From a checkpoint of a small transformer trained on Wikipedia.
Architecture: LayerNorm before each block, rotary positions.
Training: 847M tokens, 2818 steps.
MLP neurons of a small language model. Each row is named by its layer, matrix (up: input weights; down: output weights) and neuron, and shows model dimensions 16-111. Each number is 128 + 32 x the weight over its row's rms, rounded and kept within 0 to 255. Numbers have three digits each.
A block is one neuron, or neurons of one layer that tend to fire together. After each block is what it responds to, as a language model described it from the Wikipedia text at the highest values.

L4.up2:163165091145080138158104162103135174086134198179119109133132106108101138073149115072156076096096107129128129122113104114139113125113199132129122143096158111105097134127140102129099108126200146164087106133114151126136117160121102092124153141102098097181127146136133169114106108148109138179
L4.down2:100113102110206156073117165115115138097134129123068129050102076144129092136192223167109151108141197101161115097114163122069172096153105088090095120074112183147109196145100098177114138068118104113164085182155100182160155119089142144126094078078167096147166160102121132146129123157135122091
L4.up353:146106148145086142103118144036138123119092152139128083162149099095170128057130188054117096180152134111112123162090174128130133160090175133107131218078142124145090182113118137110134100157135179161128132138099132105127116129047188113052125162095131118161144122094122135109118112145112136087
L4.down353:162111094150098185108133073148111162101099172130129164116146094123148099118153141124112133114143151164142133084118123196138174170143125153116105134110131083098155153162115080164126148111126127102122102108103162144138090158108130079123127105148109103181162166132109143138145122086159105130
L4.up752:179108133103130113099075131114163154169107091144148130148204078079128102053115131110160102178196131126133143132115185131098160173121087125137077082127133085204130165145138088101107109128159115192077090095071085113152146127101115160096167124085179171155142136090146155104105113154115093158
L4.down752:134137071118121131048145123127172140107142131135137092163161130115093115151117109088142164121138151144126072091108143145128085121129136162140121207148176196052158075082145102127098091151072047122111114102127183174191014162184135140161072151057056105116062106193079115131145136121137127177
L4.up1355:107125118185180073135124153100133131183099143148194155095108162147151130129098112062192106171117111159197135157157154160172204146116090094157112124095124130204154060106148098100103142163143172120098099119113095104101146096074138134142105117139104100135167132107092105158063151125120140116
L4.down1355:133130146135055128159108079140162147118132144098127168186138104128149117123137109233136123176103037153110132144141125164180133089071206138144131138191136152155118085094144152126180137102089111132109104134129140084101141104166155167142120146129123129109112148093180084109148066166102161143
Responds to: Closing equals signs (==, ===, ====) that end a wiki section title, such as "== Career ==", "===World Championship===", "==Biography==".

L5.up553:164119090162106124140146076089117156070077164113117148093104136147128154030119116138127132147197104135111127151140152134134093086141129143102123111110123177116080126091146081099108108133102103116154039174156136107137141108141132108209172090133159103124143164142113123151127112087118130179
L5.down553:143160126134154120120172122144097181151136137118118164201181186128148129120105104087116115145122133103088153107134167067121149176116154155095166137082126099105184103155087125154147170047136119131163214167150136115157130155157161140100113165119076176094177139083091097142144199134184196139
L5.up755:103156098102143120143032147136145141074102168113139105101100118115081201110133160122109097132106151107122130167065158122094092130091064129116073124095134104059156094149132140118148138138045086124158083128166104183110156116189126132123118112165110109152144147132118231111193063140197109126
L5.down755:128159097132117138126110156083099107165098183078139070089182143183176109153140076147146134123108089155146128112161114113211119120105151102196148122169187127118094098100106063164092189134105104104140152099128110101164162123141164158149123119097107162160135171117172105134169131152101160149
L5.up1260:103113089091105120102131089129114154117027158117168144117082199098121184119093126105165135147129170077168179157119159195152072138075196194087144142154060129144112187164120143050128168134124063163124079117169125106168106111069137130172083151114134152165089130073135158116114137133147061202
L5.down1260:132066055123148096121151174191108109167129105106133124159102089108115096149165175162150085061165081140130163082156126118144148094099112108064131179122152139119110110107123136133069196172097100138101105154171130140070164188136136160167115150140096130097091156152098178117136137174125107136
L5.up1302:075073094113105151095069167148138138141099188135122150117112178114104181136120144082109123109142159166150147147149148119139160135152168166120075116161097131126141180134143143171163133128132183156110100077119122106099098159143123106154145136159200124107088135133139158165153118159120112099
L5.down1302:141176109155133116146133149132116127118121079082169151026068106127131136117152126147156152085105130124079129103150184145160179092143124157166126112205137152161088140086153124127069144112138095073083062124182140161088107175140106137142149198142151088150091117103089143161125070146158150096
Responds to: Line breaks ending rows of tables, stat lists and semicolon-separated records, such as season results, sports career stats and election tallies.

L7.up111:164124076142060170118081067092116168131158143147152176107102075100140129095107171121126139090143158125161081115131154123123141175110144162123106081117057086146094121132171089093145091144140163135162128096061155124101107141127166068133188136091106139139255165120169107147139123139144103131
L7.down111:217131109146151153137181148161137135108124121208142117167183169140129075128124057067165086129129143183107173169139106140162172131153181181148110131116137136123130120182114146143045170114142084105155194095105152070099084098140067094105107142188107136120113094144142145101111045107171131097
Responds to: The closing == or === markers that end a Wikipedia section heading, such as ==Description==, === League table ===, == Life and career ==, just before the line break.

L4.up319:136121110154133164189128099051163145120129172102156190173141089064127104137155093097159166154133108079093182177163097141096185109098137170108130128098124115106100187122160150104139069076111141136063098122095117148137134109138060117085065163124180232162103131178118115112126097166106083103
L4.down319:113083159192108086122100186145118118161149103126146145085085131183170164145123133121138093095119084116123117056155142126133133123145096107176077174129118176095093166189124143093118098154120121124240143075154118143142041141125205201130164185092146106113145091145067114177155129111088156173
L4.up712:120137048090134105112157078109111130117087123111115178128125063058047223110127144065121126178182132137162143140131146161108098161161177147118162114102097138157128116112096082094158107149117186124113069099074116163143148153076084091120140142098096202111146098139163126137104161073139093129
L4.down712:153181176092085078089126172134095166119133094106151134141137090185134129147128164167122139124146133187161129111126130144111078135096093178156106126107120145063173187096155128128138138128082151065139154127090066133128175067159131185130120141154173119126184130090104094129154159171112136101
L4.up1264:136122176149172076119113187173114125181122136093110128150119140105108128146138126191153117063147147182184178096111121153143137092075115183059127138183127152165086128152109101137118079126167115120127079132151163134086120102075138117052105100112165143138108136183148088088182097104122119085
L4.down1264:169130110132128163064103133131137152094139117103096144130177156180165114129067147096058130112073125100102116100150130083137165122111136140111175147114096100190151171102084062101075131099105137128117128094135111143044196125128122121110090117077149166121169171101113113077073103159124071140
L4.up1515:122171145144091142176132117114186157137123106108122113171127103092130159161153112221146138184109113199128085183131119145123093136166125155087140192125133102165135154079189149112047105103095054191188046118125080140057206116113096122107105118099123153123150156084101135149121138172158126172
L4.down1515:136127118148094121113109151150163128142148126184159140071106135121135167071064114103119094115168110084165105089103108086176109108086113078111111165055178115098073148173128116123063065114163135108071090161131147107146118126136102101145141143143128137109111163130165206084153171127121114172
Responds to: Second word-piece of a word split after an opening fragment, especially "ad" after gr/tr (Tr-aders, upgr-ading) and pieces after for/under/over (for-get, under-st).

L5.up300:088144119146129153129078119077122130102110143145144074151200134069149134130083100121120119099073149134177123185106157122145141133121063111092060131124120095176170178129138099097122077167127152108132061104125120089136081113122123109111146155136107137154158166137199198109164145196157182146
L5.down300:085131114134141137137107184103151139152129124088188143088151112201141139111190120121108111107141075106148171167124135124110151107137139126124112090122065175131056154101108099131161093030097122135148118137168185092150092129129070111116099125180087126145159166060122096145138122158110150127
L5.up636:144184155154128108124095120115158118126143131100143131192147159137139143093159130081158125135175135074108118109116137110072139097133041152094165137088111127123083155156125172132125164059131118155139064079079186191090151141148157147170168097135126124192109094139114149088110105190138092134
L5.down636:153171134141138105187143123151137127104143108147130121132102183187105049166191155152149141100142166130185167119117102161108107100091046115148127148170127142158131113066127132101150140165121171137132153143123130095145132159107122086119102126084158128202186124148070197118141097092114107173
L5.up1465:125166101143134111093134102091086115123118150147184161134141087125171143115141128164141115126155193108147151160160098120117127134120133114122169067095110126140124132105104148088087103082162163106162087163097156141128150073157140125118134128187161135160106113191167189036102168176108084108
L5.down1465:165101095135160165127107086138085099165130114137075042157112160154101151103131138127103141132158163080129128189096120158131132148151111062091100077128139094125102147146130053101111083087122156149155119157098078179150097135160131142145070140114132109195107142157133165167122153132150096154
L5.up1518:149068144144116110090116171113116179130132117169171174170078098114126137092115132141135145148156164115185124092178130145091127144107091155080164134118126105140106200133090134174145081097200133127145128109124128172080107123106091085093101115117087140150137126112158139146094164092104104138
L5.down1518:089118095113116080162146162145125121139113095117121171150071159096133124162152116099068126131159063084109137126110140137071124155111049073054107142091134136139092140131096167146143152167134164151157148148176121134135148173133167150165213117122121127192174156156094189138092104099133129117
Responds to: Tokens inside Wikipedia section headings after a blank line, the opening == markers and heading words, e.g. ==Honours==, ==Recognition==, ===Singles===.

L5.up164:123134184135112140158123130116131120163144155158075136120098151067144142103071120160151137176107139135139114156098191140098079136087093145068116158123131113147121208105140087079129106159089149058162108063024134105142144084137128085126166153160136193157120148086166145106178165193128138103
L5.down164:060116169113094160147103129193144169103108085127141151111097134086115152142160153078128141146127115168098113108118200138234131110104164118121132119114105115079141122185177169177160094137164148175141125155147146145114130052139085140070153147105120158164129121079115181116132095157142062123
L5.up410:151130074156118120141111147123146126150108122104159128147144112113094119130064108104120125172142165117154074154107112229085097147096135172145129147146142051085163174111174161096134087132143121109161094109073165171142111035123133111105128139120115149124125085098098158147117096158154146101
L5.down410:096152132114158134118127047177146101121130146125048133131108123087112109155067138082140174132116110101141119105119166144067109115125171100162163180140196096126127102167128142109097166119117143141076130151128140088129146138179163096115136106150127105099100125145144245077112080122143201131
L5.up541:165130081131074117127109173089191116134155080143122096156152116145169168134102134160141156141111188128091120094123128151068093125152117140143059148087171082114109135096108080078166155182062132091174126063073121136116108130135166158141157125169165159133105148133110090110107131173131198158
L5.down541:118105181151099085164144132131109137145123115087101203123107147141117140187170145162168136098115094186130112132124116158124140101169152130173067150191179127165158152111093120114133065126125100190062091119149106078137109136099111093157112100126136107147092093111131143212161133131118108068
L5.up1021:144192109067100140177103115152168166145141083107116037108148126117164111113098123108151076134084105192097141170089104136138146093123102113111120155138154095104186145099126114115124104157134145144149123076102134191167122102092077095152099163127136116105162163087201119104197179171131164094
L5.down1021:099160099151148123104107117087104087139098114133158142093176121146107190119172103114152184201142059078067115151062154109094162144061107141112143127086112193168134132071164140116113093068133083132141096114114164130088112163184151102123109120120121099159159124118116146081102096124171147090
Responds to: Determiners like that, the, his right after for, during, at, under opening a time or reference phrase (during that era, For the Warthogs); also mid-word pieces (meantime, Disadvantaged).

L7.up379:091117133131184142094103154117149152149102158096121107139076186101147121143077124150128139148104126129189188114177153176055096140095156131144081091120111093127076159089155119114150048130167115160148156153099197040113099111065104139113070093063182148171133135097050162112133107172091167141
L7.down379:151070085139192147139135088085057075132150122180094136120138115136084096153126151139176098120125112112192122106151106121127105067119080130128074086111112131117134079107189094172107146131134124122131136113151164175118141121127129134191116158110115117092092134119075114092186092118114044177
Responds to: Short vowel-led word pieces inside split foreign names, mostly Arabic, Persian or Turkic, e.g. Fu-ad, Am-ir, Yous-af; weaker on common-word pieces like persu-ad-ed, reform.

L4.up170:153110128092141093122120142153165131105146122158127160107098116082104160124121160143108122133131092088097146157127150163092115119169157116101138128038123082098123114139155131050133119118135126108116095087143050115115129155118097077139087154130121150146150129123139118106155155154183113161
L4.down170:151065110108121116169106127163134098137148148120168143102085170091152131111131205088125049200146111138123079096064111157157158047094146120194098173148135123221126134152171066144165100185146122106191117121108068121146186137164133131161140172129145105096089109136112168056112081102081125130
L4.up223:168119102031133153114107090113144122093074159140149138112076151162104162011138132101098084129132123169157099124123077102078120105149129113132100179130136115132179094085167153082190137107096174140144111092131161147059175108129177065154115105151163137113122110091128115175143086138052097166
L4.down223:115174100154132110165125145087069034128121142126131133078144088147134109164130091155081165075120152096098121114140080084132194098143140132143103126142150136186094141080126078144144160108121135107079101075124139122161119185126135101134143157150201134124155173141125091182085117111150105117
L4.up740:150177083161104178093103105099150112136111105076105133095138104171115158094142148092125066177145144110120200134146120109131169132148135125132189107156138137112090095139110109116122107101107137172126116161144119150116103142102135095128114130138147149127114119052132125094141077149134162167
L4.down740:136138183162125124132120131148120128139061131100121109070121173139151108141134192125100087141176103123133110154217035133126170161117136154125071119158137158141068113198182116080147140094146154133155180097143138104110151132163128147164116113130096100125140149105127126135104116145141129148
L4.up1072:154134099149141138110091106109131132104134132119173138099119165148124146105111174116113105188174174069114167164168160162091165170135110117084094141120133140126076085114126161068222098112179118131083155121120099134173164162150128122181123102166179120112115134093125083096146137089070035144
L4.down1072:184148129112117109134162148156112076134129102086075112111211137108130103112170169094111137144121107172165106118112155146164144136136108111106099121198113100113120165107121127125064150146133108145072152123187191107077123111078113153111140153151052093116149077149147126168106154188150164093
Responds to: Fires on "of" after College or University in institution names (College of Art, State of Mexico) and on line breaks ending markdown table rows.